From a checkpoint of a small transformer trained on Wikipedia.
Architecture: LayerNorm before each block, rotary positions, no biases in attention or MLP, untied embeddings, attention and MLP in parallel.
Training: a variant of Adam for these matrices, 162M tokens, 9864 steps.
MLP neurons of a small language model. Each row is named by its layer, matrix (gate and up: input weights) and neuron, and shows model dimensions 0-191. Each number is 500 + 50 x the weight over its row's rms, rounded and kept within 0 to 999. Numbers have three digits each. A neuron's up and down rows have the sign that makes its largest values positive.
Before each neuron's rows, "fires after" lists the tokens most often just before its 100 highest values on Wikipedia text that the model never trained on.

fires after: ","
L12.gate250:495539586444477523475514472493614559492412484499529506453512443570501532447437482478519505500574470411456562558465546487458457505477487503439396372476476543453531435497540570468570493547500495549496544568520576600429511535563539522459600491580420435484587429448554521459392516541500605578474480482490458541446518347453453439426455522485545574533480468515487447514493564582521496488546483460517524499499552474535541475517497470440470515478620462497491502507541420452449502463541589654503574474543585447556476444534494519542470477454565551553519443536526520525541519431506570469
L12.up250:486467486539507535446520524517558436452428532495511520521443443591445581450435550431586522545561589412481485515459545525596542389416450473518559520539426444558496427479553426515471541523445484411563452553466452494466484499419443557639491548489495435433537472520574524430518495523504509481491580571415438482495404564494474505543501505569560452470487498472492454436460541353512487600479539473486451512467561407531545514480456538530506451490514500537503494457564428499546474550439581503486529549478482460497517565448508569430526488460606562524630429547413534457481476454510499494

fires after: " |", ",", " (", "."
L7.gate344:461544546613452546486471550577495605391544522553533528520433519609459496460516478545490451512529435553567397490521551544442532494468502550477488509414467506501508514473551547540465450470491530486490465573585451483437454514511392603513522579531569530476525537510504521566556605553431544480492552519595594536535515448571475489478436575527446487495490558542458607477503487515437434461632529481517600523540517445489564577558499472536542511436484457483434457457568468469537525473508415569555572487516497567606541434479430492552520517447523587507437528621484493552476449532465464530
L7.up344:477481464542575402470528505551594622540528489487457564489570465533469451482451428493506504484521376485588487555494515473457422442514578565460468497455503475480558365603442564521484443473549460535480442471551574527578489468539483498529464492433510508401504515451509496429511557436512545552472461527525444507542336419537562539421536548472490496459443598475529558524498572555527455463562530556590497504517490577534507539541501499536445540475428427503503575481481569453539607527563491502509467484498451516501502373444404450520457448520508575545609530518551528551487481432511472479

fires after: ",", ".", "5"
L7.gate64:548483526535464457469378576529474579442418479512472474383444479409443493539566489482517501481488515515549482472493512466400470523487520486468529535402536530478616465390496614480483481495453482557515514536569503453489466491418503570455429505450477419497571530513440547632589501500526544393456564548454475504505463503452569517562510444490396537486533484437535520531463581500518506466624443550552493451407543498506477407441532477444481510528536579484505476506525540442560495471412459564509438489546462525558471420472506467491445533399482534622461501506449543455491444562581542581
L7.up64:408467498446482491422469569554563536478497561609506473474439515432490428479423515449612466537528432401569486581480408491509535517542570537557472503512514438456505528488510533520475522470439499556520429585478501437444481524536574512431457525448542420393538541486438458587489585488545486354431461491539458541597480579437491450521488583527556536461481499463400510489441537519502472523566370483531533479491493464562409498484535509531547570421486545583426477520455512529564530498516466551565509512591474528535513502519447452570457494457546618580519513545429502434467528432489518534

fires after: "–", "-", " (", ".", "\n", ":"
L5.gate277:487582519493494457500450544506517487523388466470510482530481552511556560606478450487563387534464412498541402523439546525454584513450459464480406507500553559537467472403496477521574444588422442425540547519519470526590452572486450382465461446572447536494549431437478462547389511483481543541455490385452501526539542435420482547539446505504527486521503613490530510514566555545490481339481467472524525591458478479583522520539508595537538528488453438518506485544481469486530460533475553543447503478569462533460472386560502518477481464545539516488526449486499395544546392523537561457
L5.up277:548512541478542442488427459495446496488492539436573470600381497494459473518470487589478447525500419541408556484560517478544479519490616442514452526580546490489598443566445566545358515508516542443505536550494537529488603416554528470513453466569544445415560551483487488583408510378580549435473449525529495515535504493529562506488545489504544472537574448507482493431586472510531486486404508494573505528512529513426524541570519470526505545437522525591536501440470498490441528408482432561563461408572372581478540502556531441424508512491457499511426567482494462543524514608487480509

fires after: " the", " as", " The", " P", " |"
L9.gate34:499572517518593433528491553465489587390461471471386498540615508538425514522520394561533505474552517525461549463559542504538517491433447544493508482491566434450468477516497525490509460548439533501519492512493576498413590610430521588499560559501442577483532495514566573469510473481537503503549493479508492496560459567490511490504436541496440551451496492522467569575518440506595505468488434496503507464431371475591491446552532505456618551513519464504454481402576512458583575486396397538511433430592450480584582542535458579519486500449400483526480509460545484563490467494482470395
L9.up34:533463535554482420538509481470580600377500456529480447507459479416533585506476481470612479477520523519549506417452536449558563568389377473443511450517568413562380447499400501465411522464500554597469500525499468493492469468465501562424546577480525553415514486472562471562562491592498437528443457521525462490546488508554458560649493525528484440534516593528402453462461618474520507531520470535505509453513416540529558549446555550492504439484568537480438444459495462492525520437492407545514501565562489508484542554551516498535509505505485439419547496588517492466500462510450437451

fires after: "\n"
L8.gate332:459506416543479592524451430566581486488500395402465488535512573493523568514530390452488455487457417504524458515490542509458502530487506476464511524534479476504526579506565486492498494511444558434620552549512518481470581493465489432528541479442503462470575471429488512480493453498472549389511463469560561528468543482511581435386499475579535505514475483603447661542516433490534561525540480430484551489444421571527495516504453581504513521476567475541457409448543468435458410463599521525441420438546537515496584519495529532424478541522575468459618498516400416456544453447493419470
L8.up332:465507521567534488578420531471481474483456495534490527533499489533529448533512490473460577442482405457532434471520455541460404559509444453438525587485547578537515552504538540492529499541519617402480480487479514446433628472555473455462453513503539526523468542449424525487530516584445546479506530524577542551438562495537501526407507457468533489471467496578531572534544446453485565551537497508471503510465559482522585622445546492487500421618617541502428434481531442466414380454562480465422521398535567489457602523457498459462507510539539412583514461533453380467596443521473468458

fires after: ",", " 19", " 18", " February", " January", " December"
L12.gate404:524555371491477515527559472505460572517538539459427466428536529517457510591409534506568516576518484522530495554473517470497448453449578444481599452465464512513556535535582570511507559524468473469513389500449629571519479549493568485483578450546457387503571464450572535455527479482593471472544483418497492443458562539528551470536456475541579455554463559473530537515471436549437534504516453508533448562437454517481485359529633471470469550585495461581529412481497428532463523546461497551463568447507483492589581503471495479435522475477570476418458458464404496431530516502577476574
L12.up404:486502560472533531504477482544531492501395493511546414533482457505424431568490468536521477597502513457554429549499471474538518501483607458541550532415533403469460503588548544490413510497498547541518425508501521440470449499427509583590518412480509398442426370484625546556549533532556430503521499486561496538484574587551429529599506590511531595490562457474498488520428472501472479471422425494442470389567429497576509428497507477484522549506511534489446487503428483534527466489507460476466536593476467464556533465515517551399501433445528566500476472565592590412464422520442481539

fires after: " c", " the", " to", " C", " The", " two"
L12.gate16:418544504500527443516474470408484566534527442506525544521479479563493575497591596430502604433523476423433561435414493469569507563469451464423435456515489523546528420435486379509549402537488501532469528490486375551495462487585535460551496598422420476635532509503435514401550519517536511493470558418463455541474463443577552436526467484484502561474486562538526493565534551561528586453508565557562537435507525526552483494491468460529461543507475444545533497422485532462507505498455428458601459526482472427558454532506554569554484500550469541422461485419521505476436508497457516366
L12.up16:366458451539399508539483474566435475464450455525445541518507470490516565521474512366473552551521529469445543388539519537465603544405409503440477554518461486568416491498546513565470443515376521556493553415495490571492504489479464544538426534553476491521493479643483488442575445467466529503539572432410460463526492492486577473495533532457494526481544556477543565573469434552556514506488458498472517557495470541617483505496536520397482527430520529480474407538471577560503437423589517491445413508570458515485462490502530536578382505458440529444516511576532482536507556482405493455

fires after: " |", " UTC", " 0"
L6.gate148:428484461571522568473464511457487442394438429355507416404477598646404445486513507440504483465451461596444529600626524502508549497505531441390511569569545458519532437501500510538531466468445482542576517506477532565477471469497464532491525482512567532473530507462448504504470599493533443539474521491511453518502420496592381558540547548499498543504376556423462501501505538544558520511524459446483468523451486529586500553564541504530497433461508503563501472565578432472519519484500456503518505440429478534501544400473468483412499427489470473444436503450455518472528494506502646556
L6.up148:485442528571456477465488465456542500492431498556662380555482402486510469461498490454548622484474469568470504555520532493511431464440534542451422494531462427449541608510342476504429550468483420517497532559517506474430493543503497525526506470469461537564548516511449537447446509551586458541540507484438362481404564465486535524524488427483431487518419501489585573502497535497441443427513489474452438419405522377535422522553437525477566457530546494537507531494492534544489511488578502495467475459558502530556423482538429555441498513509583563506483429492420533604538543518459515520

fires after: "\n", "-", "|", " •", ")", "."
L7.gate256:469537535512563451513487416400474495566554452474512538482479493455489551508482519449541492555452517529506419477459473531509425521539443500472461561466457495424524594595536464493565498538471539461466476454570453583473536449500555464489487619462499427605506503513467532635554508484493524451459518512518574590400625454508447441515467555545435519518421497581532519558553460520585473498480514470452487505534502455471560538462497480491443608534407481548449508527493468476536477471541504540506597467378543414557426578518514484470548487494368433378453435479466574529463569524503463387
L7.up256:515442492492484565566486532508518554522539544571475459469518434452572506517516547453543525455485468513584511445492425588477500546479539550535573424471482518525491486452443508445492485540429516392531490441537438582467506527499461547546512630518621575528422501623450531610588403550443433509481495480626518501462574539559412495527496501520494482442421443509454509461540511454449485521477562614494424508461440527543485450491477494499488524469530463523551463511456544518465540488532657567535401468526470516507533459579510455469550470427444388406534491543496450451441553481497594451

fires after: ".", ")", "\"."
L6.gate299:542517477443600543478552372533602510483549437564570470474456505529512540472463536506508503554511575494421496468490453601375560561530535551574510411582483415524632540554490524455429518549531517558454581512472500463569521477585440478469505427530443463572499547490394494601527546432501512472510536485469508448469466383532432583464545538530552520453493542561526500487526453531534486496425510499518583570430448504460412451511392567441452487453520513497445543521543453526570555445435479596503483558568472503485553428537499476481497557422516421507509469429499520537477436475440541480
L6.up299:562567454529466565513453512556540466373520438577492516581526518475493447504519500461566470545548479535478477475517496521523644485453462532508497469487530586538496475516539430524571574485428447505459530489474450481517432476532530515491539605527474549454498500568510550545529415529436473494555509510483453365497415617416492557533549560587514482441393513470582466593437545515554527556524469525508566584594475437484504415447464520529483508481611501500623493449540410513526437571511469476539433481612450487574510564498429486498441516475577415503512487475517436420558455492457536515

fires after: " the", "\n", " t", "qu", " Don"
L9.gate119:451496546538521472526480383455512453434438443486409527526510626469553483458514475483533424483477512464452404528583510488501523437449472605488581406434425536454480469416531475535410501511536441584537459522518475573471463567543495509546503502521549488407508429451546419506574489510565470457527544447499499543486528444539564437530517485474549485541480546484546492545451474540491474494552544462455474509433585492539602580576505507486490424570525532563540413417435483515541467454570447502423419373441499442520510488478464555344471544376541502526555501495460488584520521522562507445
L9.up119:441468501491506336402482446472533557430584561477479590454605547515575550519479508459474560491515490482456453496439516465484467515482458552473430499546460475403461527612615490561408489539566548591484422621530533478460520489500498484491419505526487490427506467510432435434587492596572458418530502580514513604448459530408509531556541504527542461552400538440424489595501481447393474542458383542500464463516468466541557472513490550497511489535517475492473445547451532510561461566531475402434501562509541519460458471521443478508494499525501550540569529539509491519506502454473426439

fires after: " ", " S", "\n", " L", "=="
L12.gate88:458506463558440477527498564382433509449520460406480455551519478520501535448462434369496435482503531489380503452496498412504512533538511491522504406517370513508574500532480422494571501496468522448574508560481547559529487551471530418521522488473568548471542471433491493551441510457546562454559451566594541462358580535522492324503539491565509498596543480492452557541459478564533504474471571478619452486497496526515525510557488548496511501417508494462521451552514522536508550515424481543435497569491429541468614543436456567562502571434392443506528510547503477418484499481466538462
L12.up88:533444447478530501422484478512474587461514598517378522534493464475531476520617493516505515537473504518641477428518566554503492446541592406519472502458442485442476457563513444440537553579515509550531452492492464465580526513476533474522547455479516580502496486474529485465410518564441500571615442456474565570488549447498561521561536550528469448530503420499508512528501406528534513415510494428508489497539514543547338499530524430603553421525490571500521551556501606534433512442430542509413519514510525417462595540568564536509496428541424460515500507512506466475477437416544446377

fires after: "\n"
L8.gate245:464413588538439505507497417498378483463494478549423500560491534374591464529565464510514496492443504440428506605626484526441496484479474521514471465419445512423510567448529499505541494522575553615511494486458514567613571546483456517524602479442517497448446468501489542475446437524487509443527556493519464531449451465406457515455563485602531551461487432605424495489521474472433481508508475491539453480642582473451615560577463529463573514521585476544494496461497555464520460440468540512492528424438478493568611480454530468407546536470486543494535557525503497434514497453534479446
L8.up245:614559423435552544496418498431617513599383434509530491460445513447441547582501518520493529521461492489526519519473504481517584605528434428541407529525415533524482504496517476552420447606527545557580410552562526493514548522473545458474525524487520515514510561396453519502495459433533475519480516504534467591554471556550525460493462469458613525477536432446444516574562538497550489563526437490481499455484401514372402547555520446529498480441569442421518556395450507532414452465451470589438455431539473496523516492542517497516497484531447468454509477510483446438462431571468432459

fires after: ",", " (", " in", "–"
L12.gate485:478443450532414518459495502454506610449484547491537582503503590576513592508440532489600478595656468504519475514402552531567505480433566551445453465443535531532524512431505438514449523499563540500429513591447413617489402548519574523573498571466527412524498460458483501421415560522415546522454505516483530513459477576502441472410482481486494586491579493577521586532452522505491517485569569547532442534533516492550382509517516446497547579501509500548546554545513531386486497456554430527433525531511493495549571587565522498437507613497465520547538522502477498499528485477516524440
L12.up485:557454541528482463473423476483543519486480487534447544530512557582460470524541553415400537568567328578557464442439548521485441491505486390492601454530495477454516495515516504498440449487486488477516498389460521387465561469484514569500538494500558494435439371414572478561549494564530475512425465521555483588586505551439399480488467528545510441563452493349453493443470489522554524451505478565483530558534495511547474417603488607528501458477541557559495511497565488520527526463446482567480487459569454433591556493538532521515474515562523416494528445558481560573505524522483475441

fires after: ".", " |", "|", " other", " M"
L7.gate145:561507479494542492500442396550473563522550483500513497616558460548623543626436501445344512489519491589457529370579534513491499446458509474497421441496519560503446532469490448507557598503420417439518524435460523450446574566412461490489525416548510549411422454503463469486545540472518492517473568491577599496470553427490513458571448506441508534489511411528411467488523480443555507503525429524508499575523535437495501529534438451428549502539545507553565489455456540478533427504493532508562527411526488526496582525498581457580448503502536541539430505526490439474483544478379472558
L7.up145:517578542543646485451479461529551506598497499478508532526499393612522513432523483483488552489459446511538423607527467496481475518491552476506528533419488569431457494433544511432507545497422522429489575448468512473448518506474477508571493518593492596529473545488404449498487538536466518551460505532541549458414516505567548540452537416417442487395514473633436428447511528542473400471436466534563522483476539441476504628501492532444494425595504499458576494492518570485476492447519501530557508531492446549450421609460526503453480519567491533550569534536577432541437506560544500375

fires after: "–", "th"
L5.gate231:419639514469543479491619374449538519400489574499477414438507526533497562458524537550563503488523481522511431502545570510579484500461621515497482494567554479570471521486473470483504556499511515474539488589539499515500495517450494563452449546543471527463453506466629486525472470560472432572457506569504522571496494510569451432461485415479458496509552595412499516608493451561618466451473514549609497584434457543480352511439405441568491506519532431537459517511542575450436479530499565517444539419502542489531522468521510535433500491470476559420560444471453514560491467533482577490
L5.up231:502632452456428497502484598570559469519585483458459494576526426478559490450530451474467412479443444456427442491466510341519503531514562456491500523453489402544542498431552490465520487480521596417518484452503488435569429472508495500421471513535441547514552466505463455471368504485575483482473484533466555539510407485483528469514506559575564412501518465434452563490535410560439415579531431408470501584483590448536536410511422560468500590487442507537510489480517527552612441463499458548516528414516464522522499504550443479487532489512453462504503505568567428546403504546563468537

fires after: " |"
L6.gate78:494496427582514516538514401545585465529439519404497549525592495482516570497479417431418527503521444559522491434560503562524536530508455490471465511552549521564530448536509598560475398489484477486608581560493510513422455535439478532508551578460534446501574541501577409550520534370508622546528465577502392550425476531576535509524500548557507523548375541444568617505504467479474470470463477518601511523496531469556453544493498534456538446486508461535442455424535481476506492535435437482526531534520501497518527417511502430389505472533454530442392490474597471442511530446488418515
L6.up78:544458485461522469600491496439583497599544469478510469494496476517486560514513367480496478475536540470514516393498369430512580609497625484408632537503449538514501528626547566592395380519509526493505461445420474507499541544430486537537584524476447550609589521505469470520523581458460511479462511499518470590459419491503566491542560412505496497479466516476530556465542421458434481507465415523543455511479539513575527549524493443581501455578496459486467472491502535547494492495517487412557435535536486579496531441512445478493492483445509563504437528494560532434439466500443398507

fires after: "\n", "|", " |", " a", " in"
L6.gate187:474538449538565538460473495435627518561384573521512531504569469514438502520527471511573568447612515526520525508588460466539490468387467490554529484582489515518467528532494558540479518482519579595543511480551595483484550574567581529490467441531541467485539413537559467444475578427515514586468433513558544614442535436462489412403379487463549452451494516496570506537579509492526543459521487537556491564456603436487458532441512535513461525547492396500509540483512494429484508380531391500479577456510461392464549476515503481502425513544539528481509501453564422485456571485459461454
L6.up187:467557434468556632482442530531509562586539507601484574472607466466530505468392454515495492543521454524484450504398483469454642481495536473446444569593460463477555504481606478505493478539511523636540508489482552524505444516549499530552483511478547464598530570484565482454441521468406530454502473399407499539450446478461532521436444485520489468525503590526538482466550453468516472523496492576537493430518475475570542565450518591526543535530486539557470407459425561523520376515486467478524400461479487451493524534478487494569500430532502402554485438566572371496501540434499557478

fires after: "\n", "-", " the", ":"
L6.gate397:448482400475491496498438424447411503506510547423492446458467507563439505540521452550507491457448521449531454484495530498544461468484375510478547461555450494559493591527479534500493563452360465499493509531541522455475518483493468470431507489511426455446554454512521574558482529569479528331528460562495577535455538420445407428487516461563448506565460580517479588477450508488568502483576541493465435485552512488618510477450463480466565500505506472579547489573572530600514404409521462525481595541437525550537445486511417553515391536560417514452437467507538625483532478445435479498
L6.up397:484501450466442495371536535436459497566627536541481549444489513498579464593505464469578447462496500518426543432425555476539549478598577398562426567570458499504486508468497475503499466489402513511562580496565471460496523469541405433502561541527468438536540538617517579436559513472514599564496408451479484507493474478525459513534554446412480504576508499534490506489521597478507477444446501472481452402537478563639545496545465518543539552536531422511432477519550535542487507395520492536507535512494576571491522466509568537590532513514582440439512476510538523479513506364476595481

fires after: ",", " 19", " Fred", " In", " 193", "–"
L12.gate484:566463460476486471508511470479477602504499371547464517402513559493515477413430490473593400548543492400542439576450397347435542481439525490550497431443481577529512465406492559514518515449424422536499444577528446498510510504412518502532571497480471548424512518508565478541480472513451524510519456387532450615544485544435501493549463520423461598514577530469520464498439604448473470534509480525539472494456504513499482543528429479501509545475535396464475393448493463511453385531567465590504552538535527510458453488463487507452497505460582432409522518553478523567529451519514413506
L12.up484:526484555501557503444561354509421553459521493578587623400407479574512524439432511563509582530475462513499460501538539431488420444503575485488569594547426542522491455490485456523546546444527505541524490522454567454537523493411541538471514464455409557446513518501473434394547478437456534477496487445504512423514544522437593513449415537513487498580514528407520506471443385454583555561518534527491501435532485451579457526550507493457497502385488422517473511505444457417511510448507459623482534533519514414505561455510468527379551510488561492504448470491474522510516473531375543509

fires after: " (", "-", " \"", " un"
L8.gate404:439534544574458433551485513474558500473549503488398497551497513420493498532511458511515462446580499514588577436492493477532476505468581572479586452496525575456495464534526410537517530487401436483461416500517462545449505467426544546490507454561492488464465468507536487508495528451566524458513439563464448546484598485516517543496447544533431540477512524446505496477461457466491501416633480450375577497554485569426415533502540554536474566516330506426509491488539536536489560420495514543515433537456508559470430576456585557576503523581542506429401380506529524510480584466387422542
L8.up404:511474389518494542506520535389458456586555489530585512537539452499441500447535530479396506582505587453569522468487528530535501457491508533481568546531439291549432531410456507424499516531559490555550558566515570467453508446416478532547593524476500451529504524404550524571543416540509555512404454470510541558523464555499631482490617446551484508535527514477530480500463549577609483499507547416494460434496458507456451465492412483503453479540522479442432501503472486550479466485475484514510494522473530442547570433455457536565463497521408421477441554547590459569450549534457519501

fires after: "-", " w", " N", " out", " Off", " l"
L8.gate260:358488500543473528408496474574475506442647408525587491448483585503453524500580417486551479545511529496496532401544451506547500569525533528528621530433447451582474459418514406457447434510505491497514501493499605484536555411459475496413537576507450509439590486328467465390534507476574457540466470536568621486526552547471493426515518523405496557533501531511512452445475482540502468500465532528547474441560503455455496563500495451526578581530419473466452478542487492497484513519503532492451530589502493520536466483435498604580467529444513557463459496481524504503508577487432517490
L8.up260:506635559537430544537453536392481548465517464419534446518477453506608567478464414531517529453481587513536547496537533516488468439487560456552485477545524492454483419461536471430450455481526520524601504446483539484455548496548434467505600487497485435570505662403570456467537585435474478578426433526496497478534555439536502517494584485471595522503567486452488537446547525487409497501469492577563581455551487563480518545475467440418560483518522478593506457555564535495571449503517523506565521498503362443505451522449466513494525447450556638471527519506533442466483475446570459433

fires after: "-", " un", " dis"
L8.gate192:427617486501504512506394378536544530476525494501604490486517523445453512527531512520595427484406536440458502481502533442499501535466532503486540526416503553525529478411394394535564493615430556479412516502534551519587564471496567382535457580549465537505509469527555367454485432555533569501484518517498441474539534535460476478513446564497473583528493532517528447515530585410529522471515443499449509534504425441515513524515547402446573508480530427431504416467502505598478452518480535485420424481529558538508364409524466478507474538520539444471409503422550511504449474521528564514
L8.up192:518523378499527476532522534460468516485565515412498514441498567562468603522569487572422612476516486542546572506466581529563573464457455392550518506457445504525475430549479490527565527470500474540601501571585445507491444448460495485454583522544470416520486512559589440398555560437546512519404457543452497470506528498488486504440584513522516500457513509513561410527510473493527548519509591470541445496486487503501498494427369445560389441537467546504482524509499516599454481493459527504457529457465609440423420466602576489543446488450526491481438552508442513563437559470468397411

fires after: " |", "|", " ("
L8.gate453:502494495517453572512480513543493525558494471538521529527481536602533536403519475426476505474557498543569507525519483533542499565510539428515398497478533527466507504529561516534470454576489504529472454530396487407502487514483460465479484639491524559496548483495533601466508460434568488554478443509542465536433531463570596481482477540574452487539567506538480526486537486576498455477509465512630557539455563457464475477519497537499579602477518352584510472526518549485595482478471401562579529483576488470560537454515485563535539523334356520493505522304520504549451470478497450486
L8.up453:498588483541503495523587529467559486530481473559556564534472477527414487460424400631449511494454478525578494518445468487491490457508500486494497425420600467413545444450578453473485490518555473418471433516470477475525410470583445489459512594556464493517515478487419449416348527497474484496508491458495447475510501451527557495561576503516448542439484581451489481570523449591519471575435480512534517537465473436405460538466565432537597564542525493525542543489449521537566511508529430467468502582512455448512369442500433471521416532536490527449451486356509384556489534494521500580

fires after: "\n", "==", " |", "'s"
L5.gate380:462541416508479470440507518514401502462435511453427443436536443480506557493405512522489465405545417450523497510541511589465464401535514605564548457450372528468494570508470588545524562440462510544547497513492480542575653559576447572531495509517488550411462378517421468443441517465519452485502560438498594466464550459422522544472499518537567461525487442470530499541569557453578569410514483485470463500482470528483559563461479571467549521387527525518538495489449486546499546536480525489518505488528440474453513502476449598530480469422442520412513438534581411598529571514515450521
L5.up380:503469432506532379499506548520533533469470494470376396524564525512540574416583526540465505485498510384478498538600542524565444501564467490455503434511485475546477485466496553495578503489460524528513481412468434536519427488610583492509431545463558439532467519528571412466503497490556553533427460506533505484435502554510391534398501530503508506531483569595414440524644496473444438418499491451360510439465481495543553528552601534524587480528475488569533542556419557531532525554440500521456464511528504564570502522529488457527522486438508505445418548449530457502627523470481470432

fires after: "\n"
L5.gate47:480475489616518537468435443484517454490536495567524456563547588506534576416490467519508532494497470546486379587515506564460468495511472455568523413501502464458554543527521492480450469344456465485505453575483542542481466477590425406433516512491562488437503478359563456450513609360530476507464494547563507568459523519513464492502422549520609449564456485569473542528552462429515533541478492531502517501557423506497433550495488478531521497461479496511509465487547529487399488532533436439551511556504429561457599481541543511421471528461498499509598503567543560489516462512371407384
L5.up47:469479605563500538605472472464549438542539496391516481584507530542552486516573541521546522481558507552467440465512483589449478482542465489396476542449468538463466532481521489527424385505391505458458369465552498513521463560522508442429499442465413455560516529425450499417558509485505449438574507428523525521555543411482495513539492425444487483544525574541543505524577477428520511509503480506499555530492481493515450559426445509502437493600443495549499516570623587527471499468640486463492460526479521434524596537461524607413549450495532534462435482573570539472405604492470501497

fires after: ",", " the", " In", "In", " March"
L12.gate332:466478516504537417536460483500464619543449499374499535448551629550492438558495474442551521515444537554473482531479614446503474543526554524533472517499467433445499523459490525513521528505501507650481523489516426561398468462358448437609530497404557499475521485525506540481514543514467588486573478461437493591502484484437546493427430526401536509543545470439545474585436478547499539492601512451514395487493485518566505441455462470521496537487526437519457531400534523432545484482377390531489579482513582439482501464561526552534554586466560548447520484514471546484588530516524498504
L12.up332:569427546556407468417527478435561501522535613461479541530517509445565433536526462426533513520428591500380570482481484507462571597452520515473485529492505482430499523520481523560497445430507506476483466490518489490491502556446504506620533492477526466452452485418459391441537494546486492514444463579534478542465471483476446469506474561428537474490483544478446583537452478512465476636480475362464524520488453461509477596533422545697539499531488432506456428570459485469464463517561580544524568545527493379522579488559516528537580466539527527520469536496513482475393487512441432568

fires after: " |", " ", " Turnout"
L6.gate188:510459469516559561452533511421529450454418553543581470629546445562519525552460451505470514428516436546507593482477610579470470442556475545453519519479472511530457522501425423456498474665521462521477588502465493541523473571377509550446486484364475348512510560441446438461565526458520498521508519523544505518554490482457482456560473476505488575552504463502471475514577405554472436550536554427511487486545468520550504495508476507543469490470450394527501514539525437594467596524530485498470523473458540456514546447610466458448469501484519447476484453621538436474421495583507582555
L6.up188:541532523537464426455526544535526473573493468521554491533560513505490558479502521564422550529481422515492483499440493465511412531529432540528554507576476462494476517533547492508444384472501605466498573436529453541560533438610399476555534409599514514439568364471490464531485466462478461501574479494492499555519508452575594483497527494511514460512558476436549476532505582438414466550452521471487505500473499410494493561545383463542526516524390560362504506482519500535417533484585444523422514570546412511516440523455525565645424526501590530440433493438526538564416503533529499465

fires after: " (", ".", "–", " 17", ",", "18"
L3.gate36:520505539628522525422420485543448511461521534530490512538455546462420467379524483552515472538438565544499411503478530443530522553486506472447475560393524489425490541490467526539553452550489482417461538549466507512602542509631560461486526559567489425469552473500436421552547542605531517550462442544494445457530576495379446497489472517477439560492576524534567529510472446604425434403448423424473547502447504385471528474543457515507474618508476499525507535408478534487431492461427495539472506498556452558568429428511506501570495505537560499539428528406434492521415513555516460502
L3.up36:567552494587497438426443458559467504531558578482463565498484507439486475382515505531530465490477482462562485529439607496529492579521471547475439538438611485425516450523506525510490512563507415578435483562504500442509515509508574537470557507462553364515450522512422463484499531552516522563483518510542464422526580503458455541556469533394459585572580446517470535575445483469419416477446405434502586466405542486482564463550463520503559579548528485556575572531543562508485631609461427413460539506498386518516522528457487509520513471485455552522442480464483467544457453567530549533

fires after: ".", ").", ")"
L7.gate500:481550481471565519539485448450518475459518434550474456536458579546512561536599464643468499501577576466494451716530478616453530503571419486543550523509439541439536433543479484445537506518453529452424503517558556515536593535462417480534505454538488588555441525417454533441487413418466471463455428495513557409570548469516450562472443499462453446496440460500407448560550467548489491451535422486567570540508432535510505493464511525482558542519528471503450489513536502542474459536529414529453526531429421462448469522538450444575465549483531475465532503480388458514514483546426442545
L7.up500:553562520444465544504513467589412477558602509599491525500402552494433499495491439561538593521547482420514422443452524441397487517553422570489540507484558498497483487407497500575553491484500527508450529536592525499463477526558388484478471513609453503490439536565460512412530487523544478442551437467532528468487466570516472500531444431446517463509474498553472512504472555567517484555500451628523500503550428572536483380479549490465511535451432433439473580430483599501478433494504474597569514553583507499508404627456508448567497475583463508532476443567581506544454485414474481538

fires after: ".", ".\"", " the"
L6.gate469:504529445624480550556400472504391466546477489501591497542508520540395632426448580503508495549507498539442556430550523487511463573493456511541408511558469512516531460422476517465517498512511553557555476521513436439471539545467474455533569525532518398433590476460516534554555474460448453444486522551512507439524516455510499528439470454566487507485553556521527447527527455504585555441492396392489593585554481443567442504478433556520410444495538450500506367421539445561451483466495516492582544449503522479477546447543517552496498506465529504455380458467546470450454500473436553642
L6.up469:556534459548473545546544534453468415563462453550499542525574551486457468509556456518547505423563519452367476465426430503430528512482508598465468432542565581568451506411509538526508495564413533495433522501513441499411448519481507466527620504576529463515425482471522516563498473537588401421512503512445507435495533536454610558456591502498527428478537606476569541473507461486530384506510495507565523518508448472577501499462474521490508503444506585504536516493481467521506450616504470443541420512462441432545400548516471457509468477491531466555555420509594491627489491461365450532